python train.py --init="uniform" --init_std_up=0.0243 --schedule="wsd" --decay_shape="linear" --max_seq_len=512
MLP neurons of a small language model. Each row is named by its layer, matrix (down: output weights) and neuron, and shows model dimensions 112-239. Each number is 128 + 24 x the weight over its row's rms, rounded and kept within 0 to 255. Numbers have three digits each. A neuron's up and down rows have the sign that makes its largest values positive.
Before each neuron's rows, "raises" lists the tokens whose logits its output raises most directly, leaving later layers aside.

raises: "\n", " Since", " During", " Between", " According"
L6.down188:116151111136140128095121132104146121147119115152110112100091166157149131137119151098140089141125118127131108093118113122134128117116124165128097110142145117125141138140090127100137152163128130082141114000150133109115147120127129149152130102095130096141144134129136136123143110110134144139116152075115125158121168149134079142161163125093136093116133136123138142104156093111093114136093

raises: "ise", "at", "ating", "ate", "ats"
L5.down424:131124126192147139101163114127113120108097134126115126160120155093139152170128121141127155131138111116104113086109110147127138113127162115122134117116151134133145148146119112139139106118128141105138148119146142151091129139152107159126155094105110169170111158099097109147100150143090129153139108145162109160135132062129102135134123098123145095173126132109146101101100128134155181105117

raises: "rol", "wan", "won", "rom", "wa"
L8.down225:081109136119187117120115145139144137117116141097149139152131104127096141152098110141129163144149114167134130117153154111131108142123129128132145129136165152144150168103137141139156125095192116118107111130142100127113155139119148137184190168108094141067129171094074122130170147164158150112150117182091111141142112097121122146164147132150111108159141158157116095141135128116087132163128

raises: " they", " it", " he", " we", " there"
L5.down1053:154144144149155159079147117146143130090145115128117112111155112126135141164133110104126156104142125096162154141125133130087179155095106152111105148136097099148105141111127151148137105128132150116056134000122122129101110121090154139109108134123122162104110098136106115131132104127130142126147129104151098157168121140107130112143124127124124104157136121114125152132142151135113116147149

raises: " B", " J", " H", " S", " T"
L8.down934:088176146081157125099115105119123126147149162136127115112098128104129102117124146150097133118129126095083106132136110133139153146140112176088127123086105151115112152131091118127132138110149153116108145119127141168126147136144154121153145149133169083115049138155129143139144147145125167156162138135134102117169127150118100141129105118120129108114091134163139122196119139105099108124125

raises: " was", " became", " died", " has", " lived"
L8.down233:116139140120154109109140115126132139172153109110144145143151080127111125082146125138100104161121145156086184080142084149136105068172112132133102126130149101139142120128139114125162145179179110136153097101175104142101146120122116156116156111108138096116139161143128107148093143130129101151125083121118120191119143128125143129102158111120125152107116118142103157160140078126131126144075

raises: " was", " became", " took", " were", " could"
L9.down970:133172116118145095149125143086131139210129102095113122083134152130146122150129139091084153172117120117099121112164097143088133110135121100116120135156163164147129151099149114139121107128135087148177136114115170109116150132118143152093112143127142141150100191125161122157102162131109129157159120099074142147129130129147129142098159106103134128125103083129188078119160143102111125100117

raises: " of", " Of", " about", " around", " "
L9.down1124:187096122117169127177116119100182112152135113128113143130090140126091121181103113150152144103120117139126113142105113166140100148107175143134116081134129137090139126151175099125124181115150133151160120129169132142151117125177140159127132148138126144171132119156130082113150100132137126127126156127128153140134118144140094103093127107097122123109108130149151110109176114104116156136147

raises: "ators", "ator", "ability", "ants", "ated"
L6.down88:105118148118123117123133146094144082125139157129118144145143167142120154135122152160150107142122133155126141126105066111139158123130154124119137151137101119102093145163132125131072128180148142100098117164117116132061113085106120126131105140146110139115133129125123105125118124150099099126140162153135121082116102150076110122127143133155128126139123092126143145097138121106124111086149

raises: "ulate", "ize", "ify", "izes", "age"
L8.down866:167105129136101104141147110100120140136176112148109156145093093134108111140118143106116150145125095100147104140094110111104118144098147116087128131106104135121137105081079100116102116094081148118107114134111140145123118150156130115146108052128150107172131119125135151180153122113121141151132168107124121147121092122116124204128123140112129143119148120131103122107100110138147205132144

raises: " win", " loss", " success", " victory", " home"
L9.down489:150169144131151133124148120159147128083109121135111103117127175122128150086126174185114095167117124119132115128102144117132146111152115091120087135124113111124114147161143146119125155136144123146118128110152062101112106099112114097128132117121095152137133156093137103084063141088160139073161163112105128131114107093141101168119071109120175098125144134108122084134140158081116138093089

raises: ",", " they", " there", " others", " while"
L4.down654:138108109132121136131125132111126136101164125105144110138148145083165123139152127127160104119146090129114119157110136105104143118140134142134124124137152127146127139150095138118111123155126110123107116133154119108144113144132116134152142100141139117128162094149134121166178116112130126175136086161157128130165151119105116143139113128117134095139165185092097120101075141097110163115140

raises: " following", " same", " year", " next", " months"
L8.down433:117104122107123131160154086145082143111121131079139096150119123121113151161135136135085153145100148136125117154120191076157149121135122114139122108153103121104123085176119112136111141140133117154193137134115106129161138128147171135129058138122090175138138140096142145142108122075082084129108081131118169154138146152129113156124109197142154130148160103139111167131152120120134103145138

raises: " \"", " way", " '", " “", "\""
L6.down13:138139098138061121145109102098111120114107120125127126161132142133124100124116117112107120124108130172141120171156103083122113121154137073165151140139128132142138118092100182130092116119108125138132098122106111131125124145112120130112108129131113119119109068095122124163158117157152109122126176157151143113126150123130101208107162152142104148127161134159163085123072112169117124157114

raises: " also", " named", " sometimes", " renamed", " officially"
L9.down1090:113160091133123142104143155119141152145130088134090124122119119118113128106093072153107080160151138094131099147107140108110158122102131095136120196119151101100170140097112163150155127113164141181140173113145174117137130121133115074131096124083104186146176146114127101085122112128125094126155139137132115077147151116146130127126117132138118113153117119171157135097125129119084118083152

raises: " refuses", " unable", " admits", " tells", " demands"
L6.down332:157124124115092135105107083155093144134107122130117140104121147154125120149116117137168127114112107134113158119155088151143121130116136114156126106137149102114113134133112127123147117168150149138136147122141155103059134123118139112143148135120139147121120108140131147114110118154132149171126179133137108184163172174099108047143139105160147138148140124110156149124158144085128125144100

raises: " make", " provide", " reveal", " allow", " bring"
L5.down926:117092142138113126091126140110129122136129115149093092118112091122119180155080135108122117132117140121124119103132099180103129141135151119135137101115129133108129149148114099156137131115123139129136095167133163129148150110161139115103149142129076128158140154159116091140137153176144082134122165129123144095108122037122117103127150060128129130127126143152111119092142063148142108106131

raises: " or", " and", " &", "ule", " ext"
L6.down1301:173114097123136098111126111098105103144125145106144098106128100132140133139119111136127131124127105157140102137109147144088119141142175120138094136121159144111122133160168141132113111116169124134151078119114141185163142091186094130108169118135121113110127150075124056165107161109117102171094137098129124074156135113137122076159122129115134103122103118107156155149150088134098139107135

raises: ",", " it", " they", " the", " these"
L9.down346:101154132147096134122122137133144120116194147152118126131123119053182109146129098150116123088111121137122111142145125119187119136131133114122120121167132147180151122130107126148118109115127142135145127070164137155090095108154133131120148112158141100120109124105133103114108129159136126125163174158136126143129102129095131129166149130126118093145172126147159076092142143141101129116141

raises: " year", " years", " months", " time", " decades"
L6.down571:105124111079143109108090104133122150146130090109136132133132151130137115083148201120160138107127141149147116159075106145125127089160164117160149118127123116116097106153104113138139138122154141139144126137146129109116121123134145095132091126131105127132144144091142102079102111099133079082104105154114090103145139125133144179134141189134121135151123167134106135110152125104117087114155

raises: ".", ".)", "ism", ".),", ".\""
L9.down352:157091161160138137104165107117155125121149097151132140108101092137085117122152177169116138144126126110113108130131127118157178139172107101110156142100113085134134107138128111122114130153175147127129111069157117156149117178078152128125120099119146125124144131133129157092149120122166131124095153129134143122091184111126130149176099128108166113151127144129122124114134117090177140126158

raises: " died", " became", " refused", " received", " was"
L8.down1167:147139129094115125104135169112079140190203106141149153093121165117115109117148142147098139153122144122112167125140094148101138062110120109143103087133134132148130121090116124086147133124189132164129155159105182131144146119105143140151166125099150108097145145160124133115119145077127136133136096154144131125169178086122106130134180106148150156111119132164132156115114106112114068135090

raises: " making", " producing", " leaving", " being", " doing"
L5.down283:061120123162140150136131108126138165091119112117112110136127120121137103147159084136131079127151123127109123142114139107103117092117108137143110121110110139138154170122151104079146158089166150117107140077108125141170116121113098115118115134130144118147155134110151093114151080118127160095122105168142178142111103122128152127111127112070150136159113139135137105119104145164105153177128

raises: " way", " year", " week", " season", "way"
L8.down617:128123163094093151141118113151058119117121108099124161120142149147100089096133118152122175139133112153146111151095120098126147121165138185146092098146144136120097150099084130114160125140126095135143083117083090149116108132114087114106107143150080138092138107134131139119092127147084139133152099130087110117164134119120106144191135144126155138123115130161092129144163154089160097120124

raises: " he", " she", " they", "man", "et"
L6.down1069:102114146148151111130144107129140152126134117146117103089134131135127165133100115145084158118104120155180112107161130121146101097126141112105157132094173113191108138123131143107146148119145174129163139168126146130099136070110136115139165176134152113130141103128094175151137152125144158089159150156159144149134163125078126117141165145135128105109128154124123154080146092135131113112126

raises: " there", " it", " they", " he", " visitors"
L5.down924:147126130114127147112138142145149147091130065153169121116110102113147186191167150124146155140122092150147115155108150099149112131134122139097121095128103130117146112143100163176144133148127102129099144061127116129117073126129139143109186124105148120115099135153135120120141102131137148124191151137110112124163134126110119184131109140120076073118127147122155146104076180137133112103152

raises: " '", " \"", " “", " simply", " Dr"
L4.down357:108104136139111136115145151129130102113115118127149097137141138177135154113136124104143076139155154158160121146144128184107153083155121119142101101149160121122112165133099128139122091138146148153126130154153130145111122132137137100160155084119084107096129120111079154134132130180132123090143161107100173097113140152146127132138110155102076146132091119164130118133132093111090130139121

raises: " ==", " ===", " ====", " particular", " than"
L6.down873:128138102132160134138140129146173117157110132110134115123115143099143125114119167119167144144133167093072126110124157095156118121203175123111144122150134133167132173095134111144153134103134147146122101111147096133114095146134132105143147135134127169160112165180137101159118143163124102109138114131108131140158142092138138147077132162117126105114129100128112109092125151124125109111137

raises: " him", "He", "She", " she", "On"
L5.down1035:100142100106109105104128164110074122119118140135149136155130139131143139123132135091131155137099127126141124152134148147148174135062155102157104140146129126168163128118131145096101132100162129125135190107114140108155133072114158123119151132155148137116152154134146147094123160120140177118135149093152142119082132119115135108143099101134153158116093126084097130107118144109124127153125

raises: " year", " time", " week", " day", " Year"
L5.down1045:082128119096134137120110108123100127110146101117135145153099111099120091142153190147130175096125152125134200141166110136122118144182120123146106101108114164144110101118104097137125112097141135127121138182139129103107150138188136119159147142128140154162160114068148087138085092124151118150096102162102130099142133104085118153155140140087130127137078131209130135155134134098143131104150

raises: " leading", " saying", " so", " thus", " presenting"
L8.down457:136105136107155129107155103096149121091093139122140130148130131114128106103148123163115113095146115143102152150141135134110149121097145132164170084130104117123100122148125126128134086136183159120073097131137066102180104094173186138110120148103121159140087102127117152104131112131137127105084111139142136159125124097124144124128123153143126125141143172150133057153077095107109167163113

raises: " by", " above", " include", " another", " List"
L5.down597:134117108117079176110150103069115150124114149123124141129119115130159111137127148133173168132136111080146138139149142118093131169126137139108125133124138155143125151127176111117104130130129119112123112166156113128151138086137175147138159138077128128110079126116130098116151127138115118132138090117155113073145127129124148101106135104146132142135093101163138114152128149077081144130170

raises: " Province", " city", " City", " County", "ane"
L4.down1332:078141117143168160098123104107130137100137112122128141089132118144125107081139130109118141131100129102137157156138129143163125125151182103124119120112106127156112113135170118103170090080135157110128149127125143138156126122114095079168126129148123083133110078158091152127126112148161118082136143161178126111124121096144082173106159120151155115092085136131128138126131100089141140146172

raises: " it", " they", " she", " he", " this"
L8.down653:146119104184122160101140142102161157152145134160136160125140085076129119143154125127140147105124138118143146108110139144119164110100150104120131146146147127128114105104126142142163120125119107091114128126098080123128142111103137160127108124148156161116138097135146111139115157126111147121176139076149146108146131130115153175168127131138133097109124132073132112122140166107131143114177

raises: " he", " she", " they", " it", " we"
L5.down332:133129103132150096117149146134145157112152155102126135128148123122149151146130086135145151129105106112144129134111096159121150173145147151119110144134137122122097154145112144129135120095079117154105109053077103110119094126135156156111101161143133143101147115140139142122120168125092132117138134111161135097130097146104143107161150079140119114140150103083144140120155115102116122119190

raises: " and", " ;", " or", " Other", " others"
L5.down1338:115123129083133127113123112185133162155085149162146128082128132170123130110107120139131141141167102101144122109131131109099140151148166133123140139113150112102121135142127111114119119120143146134125107122108126147144105138108137131106128086154110106082187122127125114156118120127135141140084135101165140122122100122091117125103123136134111104105122113107140130124160126156138104086158

raises: " it", " they", " he", " she", " we"
L8.down476:118135174147143113143134095128155192141148127163106133136066087149124097167150174135125130097124147138149101091148124130134165135117115110091108123137136106159154110119114126133126135115090133112170114150105177139113105105157143184083159149143148146107109146151137109087163153147138149103144075122149152123143137154078151119192095122130131109138145123126135133080133146135104147139158

raises: " November", " October", " July", " September", " December"
L9.down15:123107124126099150137155162128175105104153079170093105155174135111150132102116164105135127122134122124114128092162116092060138167091119090151107110116120104076133133137099143129112122099117141165124101143122139128146177109135126140125116135144082126082117118070155105160158134130167116113134108129186092131131122152097174092094137189070172140129156160147102115145116111133158105155116

raises: ":", "\":", "–", " :", "?"
L6.down1126:093118123115127130201137137127112121110136129083111132077126123140135138089110166146147100074157129135100162150081067083129123164100171104124139095137157126127119109113088133138155127083138160138128140111123154113133120125152114158138119184145130142131109107121132123082105109110132086163123149123162164116127166153196120154142108137106132139109116142094136149059134140116173159118148

raises: "ised", "izing", "ized", "izes", "ization"
L5.down303:149086136100123120102134097172113127146182144119079137170138117132120128108111167115092072140123121114104123152132125167111110153113172100099133165147114134111111121108138162160119109113159114114118117128151168149099153109165154140128125121154164108161118131147094141125126135121076146126083127090117100120153128074151130085158091128130117139122164145097123123156147118157164118174106

raises: ")===", "===", " ===", " ==", "=="
L8.down1243:152128111079123163133122141136135108132133095119121149080163112112091126127104170147135179141091179122099098119128137166101126097122125120134130138163115150148115132126105199169174106095125091105146089152095160126120133101101128109157103132157102146131153133169122120146147136169157150127139167163134104130141155140108144113131143124125146157152132115099146143141138109105135141122124

raises: "ly", " throughout", " across", " among", " with"
L8.down324:169126096119139145157116096127145128107177111130119135149100088106146103085082130092111127094119178153148095118122140147099087154181120140106179107134128125148088106139176154128142113157169140176146105184127123137156151104088139091137178145119113105144105106154112106126117152147133105085111162161122152119142136098117116117123111099112124098153116115132139126188106124120141129133167

raises: " of", " to", " towards", " Of", " toward"
L9.down514:121157146159133143173143179148138146121134091148113133108137076126106114120148094125118132091161134181144117110103111114146123111094113129147137129114140117099151117123161148083082133103098136166182128144169084136086122127160126113121184125108144135107125151174146120136084099150104126158077135120116132082107103128128085109143060112146102083165113095123168158132184121131147109110123

raises: "ores", "raw", "ri", "oring", "ying"
L9.down885:107156105136119126093151101139083128100084083135157057147111089139110086113111137163144129144108093111153151121141140148125126101087108139131114193097108135103133165140127123137155135132136116124131114210103131137111115131092118110120132093139120166133131104158142112174108149147109119126141113163128118139162142173132158110098124134172108154114091132132098120114134181090141144124124

raises: "most", " most", " defin", " Best", " debut"
L6.down16:107119127088111125120151172145124161129163152084144129130136122143120109119161124143141106152078151117170148115142130125159063119116123115060099159175146082143111145132125152094134127099114136142126111133176088127121164132140111103131154151146131153117156121119082109092134073154125120130149131090125138115123152153126143154104118129134154133109074117052190135085150129193131111177084

raises: "\").", "\")", ")", ").", "),"
L8.down1169:143147101152110144095126115119137163106119114099113119121145098123123109132125173115128109085172179152164140145152173143128115104114117114108103124166096159097149141171147160136148111112107129155107045141149119147171103108185138079129145100133118114140181131136095137142143147132118159143110145128102133160123150118126137153112125143125112118146174118103108114131130124101157104113164

raises: " morning", " ", " December", " November", " July"
L6.down797:161118129106133162115126125190146135148137129143172103124108118138109160122125098134083136139144185144191127118146128112106112200134128120146106099154146075090118127111075118139158109122155156165163134134153117108120142107165105134117118111083144138156121146078135124133131088117093060138192101120133147116113118133141131144138147124108126111149154139110113130106130104128127100140155

raises: "ed", "ized", "ily", "ched", "ised"
L6.down9:105104117128116147128139146125117131133158108098080128155137131115120097164161115131124106137144182068107142171120131090125096141119152144139125173127126144105174096161164109125136133062125128120173126119146139131117128151095149123140119117186124151144141119106103147139142151124130131122136122096118149130095105104123117165149108148113169121113121150126105113153151119097165114123129

raises: " in", " throughout", " within", " around", " along"
L8.down587:136164122122117164119157102113124128109132130138095164160150133112136134079143139140122142186121156125166146114112086124077123128132141126143143115114128099127095132124076129077133115093173137158148097159130093149135168153122134170154074156149104106159132143118073106117144121116099130179142094137105146113150122131109155081135181115105070135151142137112145106184117128132137115108179

raises: " \"", "us", " “", "ous", " '"
L9.down1213:119133110118107123091120124140142109113117099146118169130130115075125127105142154120115122122169146115161118126125146143114145108109095079086132130132110101132149125122127176088147127133118123175156143000167107156125160067151117149098115166105141139120100126091129093149080106121122124122115141122157144128107148089138128156148161172128082161125122116142128109098123129119109113118136

raises: " time", " way", " morning", "ley", " discovered"
L6.down1309:156128140118138118127135102144097082140089134116122099102127111125123188136126127143134122136142144143114125145132163118111134145180102129149095084139113118108139137154110117114152149089111124145114091176132097072107153155105111085136155156133152107138164154129168153105128155118112113158134108163115123135149149087146071124133112131154120104084096112163115144121110130139152101131133

raises: " another", " about", " several", " less", " over"
L8.down1127:164145149121177137191129146130059108052168106117158134141121123125147089127119116135100135144102131160080156118106090119124154172127165135131096136135150118142092148138135115110171106130113152188147176128124156149092136138118117130149137176084092114148165152128123140119125087116109160116126153164117108132118130073112138081142136142167164114149133124152130134104104102110121124151143

raises: " decades", " months", " weeks", " years", " century"
L4.down925:143108102092139169136141118127100131104150112146116151090113135122155088089135131136116111093108095126161112121112136176134161141111081170159128103122169129114098141141097141134120134081148126153108116089156090080118127154125099143187133143101146154160082138107111123117180148142133131146135116159162130131101111144150136175157104143119132129139118091162161181123126143091104142104161

raises: " way", " order", " opinion", " case", " sense"
L6.down690:060129107104067124121097142083155136162122086113101125110127129100135111097087124144170164158097138138136142131109136161125101133133121125082104113093107144088118125080110106135155134131178085135109097129110145123123083127110138176111151155094128174140143157120135102154105096145126103107054119148120105144151133117101101166124126140130114132107125135110137121108110135147127117098136

raises: "b", "ings", "ens", "ag", "-"
L9.down1318:135158147112118160129115133109125137131132135125123153125143118100121140125134133138116171118170097147125114138112141141106120126156109128160159170108142114146143155103081122153149119121102105112105146124097147108167146177107130064141160099140126123138126124108128122148103135139101131113157106101108145103143093151140140123134140097122128148172114113096137103127145138143125160098081

raises: " today", " currently", " now", " since", "oms"
L5.down562:132120118160129075147123104116160101110118152133142141147115166130154181144161094133209118104085146171161160154119133108102146121114111107116102144122153124086129141112116124068104106153137179171119101169119134143115108138145143104141188117105127118171166114154127139141095093113121140174109141118151115118111151145102123115127121170113149143106140130138179121117138161126105174104156

raises: " approved", " considered", " banned", " awarded", " sent"
L8.down1076:123097133117123098129179135126110161160143145160078162148112163133136140143098143141100147126111106121087151138138166137137151141163139127150100130148137134131170143087120108112161144106139113116101079062145124106150123151102151117156111154157145110095114155134120109120123139159147116088175072114146142131139146135112099129144168142123118134120107103119098151131107136110151117096144

raises: " him", "ing", " itself", " them", " himself"
L4.down1321:154138114129129113145147174151121148129142108140125161112147126138171077115118163150085167109128171130134170130100135131149121151085140105113105162122120123085148140115073123135128103095129130159165134126138095115179143116144145137125059080092136129133164144142168120178139138141134122144155118085118121118143114147117134105110127113140125066133084125158110064150146111134121116132128

raises: "\").", ".),", "bed", "),", ".)"
L9.down928:135126116139124137131129112140147151104145135121108150158158104092117113118119131101100121123142156129135135106135131125107137120116136091113177150125110118153137100122134142175115138112159116135124102192129091135143085120111147091141188118092135120140149085161145134140132096103123122146129137145117144103149200136092091134087139115123114129141151152155144120143102119114150142129139

raises: " \"", " “", "ht", " The", "onn"
L4.down12:147126099115080087121137137146133108159120149154134099145089132162144151125109163149120126108122143156171123113164120170162129125119107164171105142106100096150119133122126132106141092134136121154147148080099111178175178145091085092129125153146159117198103077106128091136157099159128124185170102152176131098099157119109116124082143096153127099118132133116169126133110166151135124141152

raises: ":", "\n", " :", " =", "Cat"
L9.down702:147121115164116093144117134154127202134099139127124136149126148141124132140129124167160134082144126084155109122108111078159119087113134138117137150104154140122100132126105104122128139150131108083149141176088152102108133132129138157140122132108135152110161125120146132106151158159101104133158132133111143119156146124157129136145159185136149133116146084133161142113154148106171140117132

raises: " follows", ":", " \"", " '", " “"
L9.down300:104118120142151126159129125150168139101140131083116087151155111124143095087101120105159125121165110111123120127085155143163157085147109102084172118101142149143141135107128148132135122183167170112142134129117114155122152105145085135155166123108129157149097116123086122139104086134127138126105129143140103096135167123121169130112156103137089147115137134145113105086098116137102157114182

raises: " meets", " date", " party", " learns", " discovers"
L9.down185:180155126136126122164117095167144110148110127135125143095147111094183108086108145149112127140101106085119121154137133157148159112120170130135116152171142144124131095123139133139094098149070099146180134128131117124091127149137111119133152148123086118140170118143142171119092116111174105160138127148171120166138168162111096142115110148108084152094122101136115135150144155122115105085156

raises: ".", ".;", ";", ".,", ".)"
L8.down534:100135156164121144123114120141160144120137140138138149142134115166067140131104129105152157103142140090122152158072109157165147134102146120131103139128129093137109113093128158160090144115162171092127106117130106171107112113137161125162149130161108114126125170167159120111136109123099158092142168129147130134150155139098117131115096141106143121097117131114125143124153108099125142163138

raises: " it", " they", " these", " he", " she"
L5.down399:107105105113133152142126159103130134130122137134137142122072095111111124134151099121152151177151122086119151072136108151151136163107155138098106122125126140139069091117094141128149092116111101086152137068105104124131096107106156178124136104124135128114137116158102119131114151136122182161139110142138143119094168123134105166131133127146127076144103130114141080173135136098150102139097

raises: "th", "med", "s", "aff", "mal"
L8.down1253:161115090155120115156111135126158155151085117167114114146122183107127129130110143123141144181144118098120114141096116101148144084111139118144143094101109144107066106174109125145118093144136127109168164182156181141115086113147154127151123153120100115156176113165199169133129101146168095137156132150104115125117114126113130119128143116159136124152126132074114118116162116137131138127131

raises: " was", " is", " has", " does", " had"
L8.down542:155173092066176098137104156106144117205134135101148136153121069109139106071136134125090108136138160110102131082150096132127111131126112134127131140127113128144145144116138119101165138124113130116164170136151113133094152104095131131169104137149130118174162138111134118129107109176109174175139105072098134152141162121133140095118150083141110111109150137137119109114137135111117117146092

raises: " and", " &", " or", "and", ","
L9.down581:101136125129140151120165098120143119124157145118103106122137138095089082141113140139173123116161102108164141124107132142135111150127152108151133127158127144133128125116120088134144091122148144139122098120119106117140098100146131136137129123158129117134121155112145077150084137125115096141125178117124141129159109177081151094124111176120156158100171107132131125162160153123102104151153

raises: " in", " on", " around", " ", "ense"
L8.down819:133138081139142180122140121143137159099114133150107169114126171080080118115166145112135114148143168158156141118140135087065122126128141112161135137137078121107158138124118101123082108117113087181139112170180117159102143093123125091115113119147097137123156126069094063106116164138101142144131126116112120098114109146094196133132150144115093150098133133108172156145121115130150098138114

raises: " have", " appear", " continue", " provide", " make"
L9.down435:095116114126135144116113145138124126122125107121126124118094147139189149166109163098109125131062084136172099106158154146104136130135142169083141095104106131146132134150119137116147121128106156140146105155122149103174170090112152127103135116050156159125116136116085131150110134183105115121110125110138147084131132103136121114101122100121129170103145116157113132083098112096108126106122

raises: " months", " seasons", " years", " days", " decades"
L4.down445:153110119101106170085145138101092106144141116101124121126138149167127131077117092106063144128137144159111151158126109134133105119076124143158106091132134142066133139172123111122102122096125110126149121110151111091089156097097106136136133158119159138110123098122124120173091121136102156114114094171103154108128151126137130165132132164169136151098123128132124155153171103120190134130121

raises: " it", " him", " them", " there", " you"
L5.down717:112147120104139123105133120088139144131173114129111176109093128150151133135147097134153126121085116102128114131114158155128127156111141115169111112143119147118144127121135135172138117115127150141156148064115118117119135127140138128068138149130143164119086171145115152098163134145108124151150128109127151143141107115140087127160130079108110130150075065120105142087126169112126109114150

raises: "hood", "ui", "itive", "ict", " who"
L9.down308:144151131114105148065115077135133129111127118125136146152133184129118142156147179082121062133143090101104089108093110105181129076110121114162165144144093128102081107109124162097092127156119150119134166150158092102131156139141054136130093141150145118136133116134153145120098110103116117134096144138140111106110155120140143086129169187103122127106158108120101138143123120129106132143146

raises: " there", " others", " exception", " they", " it"
L5.down1319:132160110142117166128133153127121158147087104093143143106119117082136123152131111140183149135176169123127106118192158118128152144103112131100084104097159098130089148132168103073142177112113141100102157109103107118067116091137121150115110149183098144144143140139106131094136094140129175139121140118130130119105094138120102158164127117138138104149157145139166111123089163104080095190149

raises: "\n", " Result", " Additionally", " Since", " During"
L5.down849:126120104108113134096166138123136144128086147135135139154109168148126143166113131107136113188139101111133146161110110177116124118139158121135101083127140124146109163140125111118167115088104119082136127114115105131136100087057155094133104082138107162132112125156141133136134156130146134122100116121137104146149185141094163160134142124133106110107131152134115148121174128131105080150193

raises: " appeared", " were", " consisted", " consists", " was"
L6.down543:174110116123107126117174144099114152194122087159160112083166105092124139095127151120125116142140160075108146138162147124103120158137094126102126120147143140161125147088131123128121104120138124108157110118174146134138145148099136150134160143104183105148132127109122129162103089158127149088097093126172082138161113109137150099135141118100134104130137108128136100148156111108084118115132

raises: " them", " it", " him", " its", " their"
L6.down251:157133136153118111140107155090118116102116096117142124123063127133148097147144134142092148109142143121142086134092123150151186138110113153101109131124103108154139164156101108097100099115131106125150124122120102143109159105142140091092142161130157134118103111148150101149172170147160121132129110135094130168164124073110116156147155090139112141130123063178174143116136140134121134078183

raises: "atively", "ations", "at", "ation", "ats"
L5.down378:109126136127112104148168121098143111128129141131109145152167135111149149186135158128135129157118136116164116146108152120128110086141072141118132130151134151164135140157077134097148086108136137090123160175142141146151132136143151156107126133065131135145131159146105146141176133124098142128112133148119097102149113075116103134132146182147098109151148090157147105184097088117181118151096

raises: " was", " is", " could", " would", " were"
L8.down52:128130070121138141159104152124114135185168109123097151113108106128124091109126111113118103164132170091119185118160086119100109086119091134126059118129088111136142092135166094113122134081142128140180132132116118119108167134110114148128114099167166130148126154123101129119112121126129147111153096118111143180148126129143141139086155122079136108133116070115176154156129179102105116117148

raises: " of", " case", " Of", " version", " plan"
L4.down755:104118157153119124125151108104117075159120137091158129101102074126121105129127108108145108101109134114099153102155122197131144081149079113132117113069137143130151108130149120116108172124127117112092134126137119116142093130136130130151102147101113151112140138114190115136161104163138131130119129125150141132144096138142138139127074095154111104150097080148152123115105105142152163134137